Weights of a small transformer language model: 410M tokens.
MLP neurons of a small language model. Each row is named by its layer, matrix (gate and up: input weights; down: output weights) and neuron, and shows model dimensions 16-143. Each number is 500 + 50 x the weight over its row's rms, rounded and kept within 0 to 999. Numbers have three digits each. A neuron's up and down rows have the sign that makes its largest values positive.
After each neuron's rows, "fires on" lists the tokens most often at its 100 highest values on Wikipedia text that the model never trained on. A number after a token or word is its count.

L9.gate91:577545496469419532543475481461509546486545554518471464481481523494438421465609528557502511503526376480530529431504499507478492494484412474455624519421489409541489487492498505500458495457493505500460460601442584466478561465483462475306620446458449509478509418470511501543510588571482544491462467434512569439486598410558400513512548556488536506471446473544490542546541497560507528489473
L9.up91:554551478569546525475539641525538465479460565574478542476446532517390455592518522516425542530563496493534512483397516453415462494539489596520469579544538510580502511415576469536454531508479613477439552577465443524434540460518488531498486532490412538444538434406493480422491487445440411531536464422483523513556543528488600499483484514496435520524431575490495494515553475491541553479467
L9.down91:554454440582413542533545443508512432425502539471537503513420449511490473473460449457503554508577503533456594477523596451612560435578557513475511458496460494474516476575519474553502468532467497520446577495493526397453461544463496624541460446473609506537520494469502458524473580519592520454568435532508481475463467463463564444490477572457513516575482536563630476388424527569534440534424
fires on: "." 40, "-" 35, " to" 5, "," 5

L11.gate276:520484501479505575512467462449490473458346456457458487505625496459495662477612455448525459547527610505494386513513514498483419491461451480531621457487412420596447498468443499464577582526481446561511540505482555507477563504509577532538454535507568474556463494511480557507469562445508486517528470505462477509480562506570515505567499582519470496466442496531419514478498390517608519551524
L11.up276:470508420496479504393472473453515552471457513546565458452479454488523583530504479473410540522563532459569443518614441476503549460502511493483476447541517566470509470542497447439502551505596509460514436414464478588561548580557381454446579438503511555488428520432483496568419501477447497561507512523422537442565386492517538514468610527599513576555504456484500493466489479413536502438413
L11.down276:528523532484472520544539600534445515458621474578414432568489534469487498569501468639517469497527523525490493439543521509482483484500461524413565436567520540509433517582479469509524598537497431457533516500443476536368512537557550516536477368541390485587535510494507546455549477478446544514555528467463558546492448563534481473556440515424536470493448522489581576432441511552461490469523
fires on: " g" 27, " G" 17, "19" 11, " " 10, "," 6, " W" 4

L8.gate472:430507523535500447596436556482478414554515504470441555438418499484453463547471498549444546560475519448471519507489474532514598494521615477590487526416528574424537575544504486531466508537528534551552482601444562433549470451464483537436502433571503545414491427525491560408422435518456525453536517500462455467542408500445492534526508531541522546468468537433497557489460453494448435456419
L8.up472:551525532450451486483443407427524429459532445546495563533490489558571614547453513413466530474460526509402475502533444442489453517498544565513435513482480403452459529482428413555487495558478432496584514519413509523625445598554563526555419412509428506535571417551480453459550555519591540516527532457551480550540480563421441478557543373528562545441517532433542439506558505486515478560485
L8.down472:515587538521522486555453526444524563460519529495483569468503560431482444469557521519457484510478526522445553567515451519526472529452542509490490452450547473507568486468582593426480464402564506572500465442506511541560542568507503417434520364375522444522456469506508565561470445553543414456429555547432482514562556568484498443424394521487448358447486503545463430472494533531585509493523
fires on: "o" 21, "u" 12, "at" 8, "i" 7, "es" 7, "an" 7

L6.gate394:485572463433497487558474467468509462480539555523408501438568427563460443474503432476530510489439550514463474485520481461544485455483488454563461510550477462508510470533525444589463494479483467442479391490501470495483488471532526531465444587494494431449575618521564559610535416371452440491469484495475537615440340562534542411474466569429527501475458577488507542531492473525501481539457
L6.up394:551506473451493517440467454513449434489369476502523608505508402528441541431483559505506538483475421466460462526653443569459577529501474412528577449542579435565385533518545422532430490506546520389436416545451458513599543476537558545434462458481499453438508486508520450522559535456457538479448524450531596523455499506550489392525505490405481527574454468547493472485516496477462464560474
L6.down394:524518424477530608525558530559506464473598565553462534557497480564545530489476487510573457531442505523472573464562375527527525523597528439451522450507515508482440489469551486507431521527437481514570506528487576476557527473525552507459515394567529514528563410586416612477518447511506520550519480518547486420470513461472482561568553421459448544613548449571513493473578537546553577504528
fires on: "ly" 32, " as" 18, " is" 11, "ely" 7, " was" 7

L9.gate399:533500483561522516514453515517570447539475397507441566503441569464408439554472569534485559477501493494458539509545502449538600491521510564421559502462437486479613563523514475484475496377505472480495442442471501468550580501540595479405497533528465466465405468449547489457483489487525546436471476506531575482579567464474442523493426536481502454454530388482415545509466493565547502525541
L9.up399:500482538423480445549436460500522531472560638553418421473519506499563482475499553444480431527417509553540456495476438500465493511563588422409434494411437537551484442521487488535507467492434483556544475575519524459476567526452517468455520486625461583482401509432514542537470480492485517552508539492455554571417532412567503554498629500568474534558409510412503438412515481483503538608552
L9.down399:583534548514501565556417441475524496435403505531472395446424443552473598550531487412464536603492492512499473444501538482395562509394484467557507484470597488538444530491539603472522462450543403370476548531467485585538500520482535446507528645530557524458458521439402560454524481436588479503451489545543482527494434493561474540549481501475470510551521408481475522543425440573484561451571
fires on: "a" 80, "es" 9

L10.gate427:492541481513545423542463525534457392650610374490525396566440547469576423491526533577475502567355537383453512507507531525433487516450538524514531545488499515460503462506464508516463466521537482525478554524455537499471455533401461441442476544555564438431433536497476408488445537585494606494460490568516536532454468504471565474462468579435423503509499558462517470522529537494419506545489
L10.up427:501424557448527423536408415470486525551489527512473532509508556440532519526444465504480494494512467476472476506555482484536516536477484494546474437495480354545511534512491559646509423444463483531408412431409532465469476482483512451469512361421507512564508460503572486569442572591480455527443509516528589594535448358447584460501462551479553553564454513486462492493434529473510522485534
L10.down427:448475460571495544556531527449524544468432653552468622552451458472484496505499533520518512448613581540512504492464452481469425461472416430541543392510573459483476518492553460477483508458521565485581443463584489504531474537561452489535382372402418448512513484415506503515554562390582422493532434556480492381529594525512517506435449538442372503450497476444507506473476456530531508523555
fires on: "i" 20, "en" 17, "et" 7, "u" 4, "ed" 4, " be" 4

L6.gate646:487415596443535449411575536496435433492539576558523504576463411472497482522546534475554523526471469535524580511504527600536440549488425440541493575473532580406464485478449526521403520451531555498459584531441521608599575516420489553505589552504500530560496579480593488510414489556479475547552468487510504489492526449513610441488502528504496530496502565561474497561437449490574564515511
L6.up646:528413533352528644404427450548557550559562518574480521509553549453514458514443465572537417522587501580505489476506460419550547435514474408449504566600599570523505486491556421473507503460511528451447530489497570462564515598546536519409506474451479466485465491435518490448478493432521464497499439454514491573473506501594558476553481518503542616504528599423528550498487510521510428560490
L6.down646:470412482457489568560565436563588504456494543510561493431463450438467472558455552625463531448457467464548612490577442438492516586518504459496538457422533521471525522465497533454495349576526537498495474476519449538504563533526569551473489468519568489512477498455556533473452408424518528549601623492402468547525414476541444543513480599527477525453521547510560534524457505504463536554515
fires on: "em" 29, "ed" 15, "or" 6, "f" 6, " Part" 6, "on" 5

L10.gate406:554509578549497448482533556519491481531599478482446470499515486485480447477572434520536577455563468560507450522549466491524543504531541503552548516555436562463551507386520510441574510435436522500586474401433487568503445452456579450471482502533519481425448490545486462484502570477434471579486457494506563497479540497506551430429569563507586593534522456506510620593539547511520453544463
L10.up406:546471444495505485537553479450454450461618496472552477551432540490542449582494469624492463482589534463437463522522494490489496456615460468471448468455577531430505559483420451462493482444527455516539425469482530496472450460530535589475557388589415474396518474483510443536511591537460552504532561477451560448574460448468504426531498566468531582498483501492472569493480505509497482576418
L10.down406:504533425530422510522531489530498460521479517609460542435496513501519535522454463440481504462493497513491502427554514427528461572481530487554534427410482562420516572548541492603474435521507514411552482479551475509570430437474496654467493437488507416519457543505564453513470542565437483540431622424515553509399562604539539426536569396609520382514446552518565434483539520502459557509455
fires on: "he" 21, "al" 16, "ra" 11, "ro" 8, "19" 7

L2.gate421:456427516495458458462418555490526575618553606500594541464500428526437501460444524492460497446452495501586513498487505513539508574487416559522454477488539573503529580475454439537533619441493566489521546483511549488407437552476499487484561373476507522472476544403502427483443381602440489513538560524509424529502448504564442547490454475499520432514523539436468434540496444566457649499580
L2.up421:517470595516516508463475529472472511570514437540494552540464438544480621545483555549397467469468561490518517463515537461581615529489521521460479614436543547490537471450484449434419576530380612486427537495528526386547482447426495511456446470425441506501558500442534524491446376593506432438467493465574508506437500423557502482452580513483581559455533441462570550526485476465450548520528
L2.down421:550516494534472496433407556499537454454523539556571479494510400345513476486495506492463557489433530467605511444483515446563555502548491458523442575530498442413516523500449499519565508432512512438484486563422484570452438494540505511427547489598485505489565570438571521395490436411578556521509486436586507548568485499440573418474563578475553502544503485401570434471426531526495530513524
fires on: "em" 21, " kn" 15, "or" 10, "ach" 8, "uch" 6

L6.gate264:538551495468561516517541431497469477494532508589567563536445518402504413567506501549498554365493490406485558519542503625480431545457576561479478471456514511570388457456508484498534513476481492488458503526456452441487538465637581489453531496557483531492492450412435469415497423532400480546528554463507453592518515531465418438505569440460501413501512513527528616427458476516589437489534
L6.up264:541395543491466442497479514404482513484536493505456530480467475419478539595419360539547468552469499600401461485455565464471476446508539528499436462529609577500457572580497442527568466425443451559452498582512538395449516520491503490500570465536451485575425457438425544468563458403463448444483440512460473413382483513526465451555570427573496539503557498497432519505531474472512594506476
L6.down264:468571495564576507524540504537525533551398538539494487619471499495610543482458586592441628523483514514541525554525486495532577487540613447521496523508540453552547445493448488489505559548446479458460530447429441562566459523464568533526461493476475599448509531468432522478502471536472548509474531531523489463554523472524469592553510427419652600553558465463546484507486474503521476478507
fires on: "k" 11, "ar" 11, "o" 10, "u" 10, "ass" 8, "ight" 7

L8.gate683:461547454551437545457464466593511425400432447447475470510511439443464539594535442435493457565546587455457571488491509555479511520548514558460524472541479512485547481439480408469505401512558457503546452625519470571450486443482426466541514570499456486491508565446536528511488394539521573542528481514497456573510517428486540472434465412523539472501507552511544489493509483442447517459466
L8.up683:524477503557566576530377407492572523470542450453508450474473525437523480517558471487493405465653542471480529513443480487353493548583563487418540475466447495437504505424458555537619505489504426447424453475513463469523481479429457442501444550491526560493452437551473506536504478514457546436553464456476574490516494522481512479580446504479424642553500563617454409569460391525518472412481
L8.down683:546609473474469417520532540545400543610532381472447469400512448525551479482538472506523541536546525610509487477498493484533517537433578516503486453498489567551455509527543483459377479500470584514520493456465489469477491515564453470472396215493582525473528492486401513470493583571463554568436462582510531373526497512608471491564526500518573471443541474491554555483504474543520458495418
fires on: " |" 59, ";" 10, "y" 7, ":" 6

L10.gate332:485493401459470456453533519501526582477475574510585486476525470561540571395468531421550490480552509481419553634440436452509453536581617478429440486513509579471480496442589502545431521585510530420537535498496607456566460560531538503581515574540511499502502482556524577542496488443484399566511419499538512490552441456587430512423556413436454484466429457515491544501426498545432473551471
L10.up332:451547528562518491482555532544513551505561601430461553516597560453457452468440534462429509457495522558511527433509516476564511600545490489497493508402472454423557501492519487472484481502513452475530474429492409534512559585434475425506495499481479601513470438454651418456528504507476492463568490473510494518575476492451538481452537438416494537515448557589410529464573602446463497555417
L10.down332:475517457485604478527591474481463451531565477486500468468530523563469488462604576510561491526462441432528537537560498533529454535425507464593430555497480544513519444491556511450464648543437506502485476536406394527503570548422516499495482483430477451529529435521587500444371472464518490498419470574486486462483538506559493422461511539492530548469524445450506485408497521459512537493527
fires on: " W" 24, " T" 12, " w" 12, " E" 7, " ev" 7, "v" 5

L8.gate548:479570583493478381471474548464517406521471497536447598434466569593499436556427530486580523450603513453445515535480489480498466520510569482442504458398415491529532539533443448526526502490454473523470449563566500510415390529520501489497532557574530490512490567455446470378456384436531479548547523473506523583573560434439530513548418556486519428462443384479486541474483445519513456459516
L8.up548:584474512495465456466553534621493486540473527525573471458532414525545500457438486441543514560378533553522462541512513532528464554528503516503479634495484488571519524500450433536496522500520447539596473597483572563566546474429462486564493488492497527429581582461471453617498440546481582404501564478523505426476517492414498484536501427567550551550408490507465557485547471552521568572534
L8.down548:575506510408562466458456540568512526422537495510506471542593456589494488445457432438518477509452477562455510495476492503530576539449557578558580462546462552449552485568475497535546454481525474572480456480467624494542527589584562492495538409517392460496541560515552533462573426456436414517464532510445493504518571471488533506593530444580511388467544421533491500515553551492565575525485
fires on: " des" 41, "es" 15, "-" 9, " pre" 8, " of" 6, " |" 5

L9.gate354:504504529428580432609515521504446573550507543514508586466485511618536429553540506522512477512533439483592565425582504454484494493514517547484617549464458532442548413486486434495530484522466419480511579549449489504500436500531526518461536338451509469468490558582497524514482510555557494538433433412435611547556534451479519439531502478416580488447512526588486493548435525503461442549405
L9.up354:448460436486634498506560505511546407546482546513481565553588579562516446567530514462506504559583514456628464496557542507555556546521591566517456538490511509501481496433456442486513485488481502532406520488504479460488449571488518508459526500481430506471483443547412503515563549475500458598426529407464510497567427466504424565560416447502512520406478486577526448426456525524443454438415
L9.down354:479396498469529465571557569508466511526535459523533574494568494566507451504580483547554424495503457498503397426534537494490531506566592533515527502437442512480470544457531499518525503450460455528463488468476443449491484493557507549496553364510528567473414601583502509507393637588498497411500548475500554534529486504582480498586575513563507487506487581580496439459428451445502467506485
fires on: " |" 61, ":" 12, "-" 9, "|" 4

L8.gate668:544533463475510499521483517532481480531511566481488434427457492517491426544411525493466461557408526476436435499469530504497444571477501509493588536489629512457501540579569474521416472417503474421511554599577555532490463477526479553500544395480521511594526566435452461550460464552527562412558474463465451457578555495613509492509493528507492492434537523409497581528416515408381547560450
L8.up668:546429518576501491547462547484498435466493542438509527520446538455479519456543452459481534556460438442507558447463517489457539510496524506460499517526544493442452483509456556539510506467609443474479519524516523526517416538529556431540476510509481469492419420481454577573474528469456529495460502453442424520502625592498457506503440411533416524462511541527585428571498501536461546551379
L8.down668:546421384480485496482592480583531470560518505456499483480445533440549476661539482454543460545482546546398486522503609518486541489550494561422522476510470610536456463542537522354548501518472601500471462456441538593445564530509511467469544332483553520423538573511452566446413532511461509410567479486484491522487516556581507515423541444532476495482506486579526454547552534537564468474511
fires on: ":" 32, ";" 10, "a" 6, "ah" 5, " |" 5, "an" 4

L8.gate274:523568568447558426517543457485448455533432473547358483575574498410543567488586535476509461515472549495498514537555490554503507537461476468476498548500468468490489559519454474373400453497495498485521569504489440431476553386497521450472427562475518467514429470568508579459487562472442495542497573498500495453490567439528500546480479512406427445528450470437499546546503479461506494561488
L8.up274:519446501500510432567461440492496518459534557566453522475506489515599459565510534444630521401504471491527453479460438541466569480524465523487509445570472397513569518438512521540594479534487631491574459523589520569437604556504441461469495458571490557491414518457481458505414531449445461544569462549526589458485468553465649528489602485517435535475392550537515478529510534512437437580512
L8.down274:532501470594465423525515465515457489568530554468485554449631477379487593445467531517558493521408485466541536501462523464488508464511545529526473518476422558543501507507513555468441491523428463507550504552560430514408517473531503539482488428469478511540486526637542481499469546462430500515463445548506631532514486472485451510571475524471455510445528392515482525406468495528459535623453
fires on: " t" 32, " T" 22, " ad" 20, "vel" 13, " Ad" 8

L9.gate213:546503541398467492564541526448577453479536425522508515421514471443441413508558539590490441490446488463479441499502522513431503459468504520488499553520562496460528496403551618486503522510460512480437436580580531453437548559493519490462453521523465525546475494571519489489436574457493495423469581587532462568550438513436522527564559494550507493501517544507518625483476473625482475471473
L9.up213:507526562567471423536459419412482478504545372574449504551481525495504518468523548446473441557452515495493492528493504505480511513417393517437438465506483590469535546505410527472474390499511438486489501421507551437483523423510532467490418473513532554457524514514508463496507564440627514441488481541583526634506520565434470587536555581536481446419534522465557527467457452484516496529491
L9.down213:557523515466506509644494470482465486496432426478500473560548493543525465475525517498427411522504533524535514486463499559579444548492504441375459523510607508557544546511445490391501476599447444435558524459503437474545516528396487598454410456453476493565441528506503509488415488449480439571558517481491552617495446418483553526476509616558475526490474572412461502515557433530436459449503
fires on: "u" 41, "end" 13, "i" 8, "au" 8, "ing" 8, "f" 6

L6.gate10:410492489474578563544422537599470496564449481481522450441463495506460480463478429404442465455502614466514433479471549471504507482396530509436508456371603581489475425526489417442563515383423530545464477535457510546481510459436534491507455499490438557551376482497496439525583483462447506482490466501465509569480363448469481426531473503482640515487516416472551553521530484501462513495449
L6.up10:460435515460547494525466505499519515482517540516553481456461455395476428501563465515567497549568593471449453595472559470468431497464497595434542417523483602523494508525511500424465463548429484488535469443513461603478578564483536411503441558459568418466443474425497525531499476604438541459555519492456467519502556526418545537621484488496540461479454381498534463536522541482526477556523
L6.down10:538424537464530452525451484482506507495625492560518477633553553504536540452435547474483481494501468467540455622510584530454466566501486486410413473483415471486462503495570430550504479544518507523546424475541447447542491489465503500487590483477514472499496457547509534467458585506441497425453511466543567384437521469551580589529508389498415450541530506438489494504468531366556507494560
fires on: "om" 13, "od" 11, "ip" 8, " of" 8, "9" 6, "c" 6

L8.gate76:515473498587415497575500386543537481406467522528553476514595492526458467510501495442545500431437495466536548510477506546503474501501446451504544487542523483485448500512510583481460545506490532533411450494521498441468519504608570453579576464477478399570565441458473540538567569596524418464443546519487426487436505475472526400481516467504586557502531495630564453600410477497495529611526
L8.up76:493457525489624554477447547493398470475566479450508613441604427497453455451474550481541507516440470404477444521500491382572515473555495557564548612556543482521439495513457439553421522530550449397496449470429481521460519443536497464446494397489586455512502424415537528578459569560478497483537485471510430543466586525507480457511499547508548528564455488578565487472488513528513532538512
L8.down76:464496407576552554471517499565478449494544488479413567516410512478391407470481493438470468384516520501463505454538536444464512466460456458480521506574551554548474542454550534457476479446459458539496499479411580523470493578548521468490474446504578502424578453457534536530436490519454530539563508538576467484568599483439542387487558505530531399543509502489363444414506527477465521530531
fires on: "ly" 39, "," 21, "ely" 13, " and" 5, "3" 4, "inn" 4

L9.gate479:536492539531389532509597616496541565437548528479505437554529510508490514561542538485396534522407456541491521563533461523548532514525494459479471558589492454464512497466497474499563514486429486576445433477410573425532385522429479459431550520621382523495424448535503489605442462474617573530465519469550406437540484538545553513417490542531505529455478599433477510577471430521566485452552
L9.up479:471438486499471437537561488468599565472507497546447549544512567532474513457473567460446561479600464506440433534469515602500497515516586442461516503483553415508529476494550460488472473539562487503497542559555471562527517444534479459478535416481458422465613531469506473486498463581467518555471508451447481449529475492575494504450545569382565487402487391550498508518567477436489577580548
L9.down479:461581545511450563497408588486524556568533522512494503540473495472523527447415512522482469454472427503513560525443530459457422507437523486472576447457529510441546421561439463499474509487516509589533464519430461580513528468455623585493536473482492514577590524463536573564498463400434497535545469508508540499437505549440522489507497411498444514477513447481487461464459530512511542470528
fires on: "ar" 38, " ex" 14, " |" 11, "x" 11, "fer" 5, "ir" 4

L9.gate336:547528583540586452489467505469491482523497456453524446497501476482425506494549471501641577548485444500504404586488381552499486478535450574493497397427478505488540471501498534443473470524501466542443487563504426604444404508454560505454510522485458476487427466538468332426447439432429474549471561499565518457547478583566528536602522535519490571540454518411415525550538570457534545585465
L9.up336:573533500555479473500508464577501525594477565463608460494533495447450485538565468474464549509531495468408512486484518403544528446420498526533451531499533527550538606468468458449483527448551433459588379476500504443485526507500498558463536545479538480466561468397507481529432539532508547552495523489441594487545464500432504504452539460448454559557548513417527436388463527505548470575524
L9.down336:448497416554512491510442593543419532512571515500478547517506483501438505417322462530491473502399465570505491501537516542531496515552509571448530448495416508476482494539573510601585432451499524531454479518559410576550429543463527530586476557508514438528466477398514461402548481398522526571535490547548441490564517527527565549501556512450495425511491581415506577528483532564459534517461
fires on: "o" 34, "u" 20, "ro" 7, "ra" 5, "our" 5, "i" 4

L11.gate108:517494495511536538445475523403483459468464497452522588571481500487419510467497397510387495598468501493519469498483455496471560543414520488523539483575471480538436484527475490474491556489478447532531529414521520408502463463421539474340470603533500459526486495471481486458529545527536445542519477406486513554467494490439526559575494412542511494474598470568487607489504431511483495458457
L11.up108:514540481461490569403499494406511545478503485494439558447564453511580650514539491477470577419535483487518525462547516555511396436578498550441579441539512528517393537538436493532506519447528517550528533456522494499502416496501579483458444486553584520497424474456480507478506476479544452567652450536497545506446511465465570498521474478586518457449565511544542492504581466503500479440462
L11.down108:555473405523491476442630388451475514473558445538550476530410487556409547523493573547476464538524610512393435480478527443449425534534392501479445590548537452511546464510467547572530597403503464477470518516527520455481481496457452488535540496538475540550497545578454515496423521478516511590483473614472472578566468486479519477411470534558531547505467440410607491553387455559503438523525
fires on: " P" 17, " G" 13, " M" 10, " W" 8, "aw" 4, "a" 4

L6.gate116:459481624462537560506495526469508420480426514522429617424490452530477484511450472397422426568472545536583493526521541506448583509457500516503449530443564502395455488414501475451477535437517389459538513525489487562470565588587413500408566522466453581492465474489452482527524504499468459451565461442434534521521504456417480500540521453517525497541446477449621507530487401523514443528410
L6.up116:476543522512472454511480532531600535522485524413515584456482503459491472462534521543536497577477473557478499503496542532458441592489499431486511475599458445496548438521436621457440540462526433533467503478467481446517520565520473554481480443484445539571618486559415590529546492528511428518430433545491489545545516432614501511532533462491465548515595591441490507515430506585530430516493
L6.down116:543505449448465554420469452554469487447461458473463472521417507529486517501519446509558539496524519489580508510486469452548492452591557450556571581473472589505562531408529464550491385451494603544467499409528561549616496511449490409582560548482531436436517557486541466540448450519479546442526465530466472537446480603542492523516566568511509476576472572500521477426473554471449504498379
fires on: ":" 21, " In" 12, "it" 11, "ed" 11, "iv" 10, "ac" 8

L10.gate571:357516387520581550413483478529536405481551411514483437408599547514477475622588478492538483440492479467559463502460497459489535516417440524524452530510513450489546480473455529459537471446547503483514458513480517593496415463493462424505401587498487588466532609523521479548455462559515392603493616546491525464466501437512482591486545528545441516466467547615508549460535514499492510441490
L10.up571:426534478541456465502459426470480535498518546532493503554392449465617509503541514521499500455506520488457436576450528453480543493535574509435594487476607547512473552509533583494596466411516513551496501509498543603486469434464524464507445482564492535412466448570472465449427554526454587458504471508479499528531644471499563508458478539494426470511512534445514464447528428481426521468479
L10.down571:565480537560415481570568479546522505501475513498560481467467465490452420455575421470524531452464490664558512588558505475554476496488392502530552619593502512541450615425506531447470514493434454560430525459509433499535426502493533455561531611501537452508435496449521473516543507473568473568502430424457554475492571534472516465428546543590584468436471528482469495443591567455502529481500
fires on: ":" 25, " s" 16, "em" 5, "rom" 5, " d" 4

L6.gate145:606578599377492570495425481451432473480453567480570429474434519484474394541566479480499474437503424495544483530493483455480587510484477502488413516446534438478442523465547600537422536390504530575476521430506435449523490434566506597448450529568513561514547469532484386460489490498450560372535509502480554492540591539468471518553432527468481347467534541492560555645521412497589472539470
L6.up145:488506506484475434519653486514462471537462539422507443510553495402471427540474490524441491555421524496488480444453478456475503442607478504537530536420512553473415483521505463509504459414525497494497487402563533454492406528513431543567485521539546525538536491441399501539503597495442597488479574531484550491498485518397510544594500543564513425533518517501431531619464440505511474474517
L6.down145:457592458476520421641438505449445458485509515465617553462507522567529451474594488525470594489490407474456484576433490527480494472530577450454493485491474448489499463529526508434557507427540499519454421469571480400620468512448511507550434558529482502520474512591472504333522525469505606493493482493506685440533528516509541599424525486521489459438523493500515492518458518433524479481467
fires on: "ter" 23, "al" 15, ":" 10, "," 10, "ac" 5

L11.gate261:492540437490596486520461500467447495489361505559513538483538482557556531539542482548492433501518454448396523459485574515574532518531456526516527523458613477465458541468521557529475498563517582519480405398444443440468417581435553382492496529508528500590439553488557525559435443485484407573516472483476513513349626496519478427455518456494425510520385498508507482516515525496581450557465
L11.up261:496464529554552546440577548471534489421607617481547516492524447533535454407508589469427482559515508438504527444570511466501497503528450500469520517478472539504380518537499536444488532419419522535412552453443430540428484565480569402578536593456508445590513550551484494506533507505518477445501510512502539486517547509486520459477469486465516456570390538554507437494494603550389486593447
L11.down261:453474547395484523437541541483477490490530428433455416508502462375493483454515461491421427554467505486454513522439455465606498510411558428431480550477488500457519527527679566486419464517463510485470417427460577574532497493508471579500508390517503519525405477429504521496492514528518448447450469485609467522491515497457422493437504486548541504438449479535548505465458448532491482509582
fires on: " w" 29, " r" 23, "ra" 8, "t" 5, "r" 5, " W" 5

L4.gate579:500550384482539515476436471508536530480535623549527518532489472545479363486466551533499498464479454514472508363486550453552551486406570488511493502583454499498549484572477427562535440483452529443411542485498522515514382446505468416525502487479432590465534474505497600542477459522450469478522457491432512381449454464472480549550546390477486523474573420459669502546512409523527527459539
L4.up579:538539413460492485547468407530498522472539501473560426492520417518489443453516561582444521519532441453490491413520532423472537493379552563404475554472522561484462490459498498487463504500502455527428477474452593618458489523488467495488477503445483617578623518493447538517544505523484521510496467472508458561529587517461491501527430526463542457595476499416440508524520470530531481584457
L4.down579:465512557462534546545564563459553444406488531501450460511512542590510532519500512461504375595471441525506536509456522458554497509583509526475470430496509557520407543546615492513584494485496534497588491574533485489549554589487504442467556398517402496545511461544477486499414550412493436521595446598576404518503515523522453394451432489474499472506512392530531414471426476494442424442578
fires on: "b" 29, "y" 15, "h" 13, "he" 11, "e" 7, "." 5

L9.gate52:532535464403485476419498593400536592561525453554431421508471516534503468508516531562479468523519448532517575528537467446583543484474526450508509540442485526507505509538576588453505402504536484468418475442608493544562510563493474554491573547470500552554532431411524575463381464433572620550479470476518516396502386513546484507515539434494577527536434462501475535589537505559426454436462
L9.up52:608417465449545503445511481536467392561471506511486535575524491507412440478446550543499528533492535462422432548528511579427548523583497505462434468515517492467489571361489539529463503522525529559472520434521508581442532468493486494498505481475521536529520544437380499513476464455352428498491445490411512501424489546485553487576519512457511544499383566563501455527467495533503524549446
L9.down52:448481374578427511459440472526541499511527495483557590527509549535548503490549441485553584415444428456520535484520463526493478445419595535518556506493440463478505519463505492438528510421470424502443522561525522568528526439436590545528469456557497500383428488450556487415528465492508535424472580530530556500483422496587460525458420529482515454509522442399494455489490474533502502501538
fires on: ":" 39, "ord" 13, "." 10, "," 7, "-" 5

L6.gate648:578511528485398580520507518394612466597537466577512491516476479451513524482509436478443566492490473389555464548528476512456513604516465518388462547576490386443534440536596352558539447406516599518320541510511523610524491485509488486507572498445537415433384459462525448517522544476518504531530416413506551500536509440442498533548584541499512504384585492570504555478571525507489562540515
L6.up648:471471584534474508542452523530537537405583474469540523543508532540501470552509506478590504493523498474523469415461475537441481576416562484480436615492504483380518506580520480491557572497449453518466417500544555433532533497591430447505411525467470545452553531498514441521511546470483474529431514452481592440481525409474559514505584475471507533543539535524495482548554464433442463451586
L6.down648:479414490547584524560519516534596417431542495435520497476537489535540482498469470523449555496614413497501480479510449485529491543439544456486516606440493478560492577459564421542435469574453459603458448508496540434490560458533451491541498475523565532472537456442465655553536505549520522517416447585489479592463457561477516462480513466430525475517575520456522499605600515523567470437511
fires on: " un" 30, " Un" 12, "ual" 9, " was" 7, "ial" 5

L8.gate446:604489610523573471578455502496566482458531554478363404521508509511462559537446467371479504523499429621399581594514526590523528489537568408448519451426525537515616522460482530475499535511524482472539451434548524439479503420522479535481532619508475472441436486523543484472456596394480506544519441467582510508542487576481468497506585437463511474559511463591467528481504491444496585471512
L8.up446:467389506447513486469383461493522536505525512518530508445490574507422476508469520513460566504480439525563529478525508549565587513525524540500478558419462346477495505510464415584485518438554469555493462471521566361423489552570513462478426617447467558434512498478629524464497615494530501496496513565577576536460475524413525466561517454488511497545546579468537464566538504438412425472586
L8.down446:556591506572514502561445427379550517555626557449486446489504525533476461527485505578485516456477434369414497476529507474512483553510528447384532560464537481516539486435542493491447546518531447619536463530500479427452461449505526518547419471586480517484419532420520518539521487545512538509517472523446438409516511427424462437500467417501497448541462554482450563510515580479522512491459
fires on: " un" 31, " Un" 15, " Car" 13, " Fran" 5

L4.gate226:528581500556527562534494535468503542576440440448471532517477434450455581436495533369504462498467533585482507480466459592426498544392557553529515451600560621555514468499540557432597508444518535441451506577491449574470438524484558468534455452414525512565562439522503494453451508513509499488450385499547531572591523510476502486445511526512482465436439451433464454445518414504465540459421
L4.up226:536409520459510480509540541554482565512635642504553505518542455577519507520499501444514391509485575529513510495469538537479528529564555526412450459540493398526432642527481467535463542547462395510578551459445535503441431509491555438489482531535483511539462544492517547494517435528460440496480478444575535524499497418472516447510582412484431553456414545503500494485542474496483493459511
L4.down226:517587459546576560553489419472446469466455413529507521402510433466482471487469534465542560494580499498444525508518514474446414499411491514553552461549547434525456476412548498427485465478545527391410367593551408594524507514504515387470492374448511481538533476472548507450459461464517507460483445520517482532489498524515431461419424511459490571441482511464473485551427441396416457514479
fires on: " W" 21, "ame" 9, "ile" 8, "s" 7, "hen" 6

L11.gate188:523585446409472515362426447537479558511520556522477494523583539538459540463598505490509566515508445533512515467564448520603454459474507496496470562546456446583543582592466398451461512460483615564500364561538499536500528521517462485503539451583614470426491477573540553589557496426515516551491576464473584485471466562420536556462470515517553468465381436513551522466471532561572499492593
L11.up188:474436537489592484486530513580570543435526584605478547522518470532490502435461568473535407483479462458474552522552467497494551512458515539449504505506633499489481521504482492457543535472496544499503541579550470524515422505514463510482508476550498492524563673546426476547525477518500467562501466494473491531408456544510548495487548460481536506392516521602444441476463387422460542537561
L11.down188:529492504424453510527559519468565536479523458522495509509474609474543478453406445588497583494437454517483423619539462550503502511529485519427437475553465538525500495587474442462480548587452477585447463511437500429561591532613473525570516506453530486476599501506470452441436529440484527485501451532424471516530536496480518488537456486526469461575484548518517435496446554425449542535531
fires on: " ex" 41, " to" 17, " ar" 6, "p" 5, "x" 5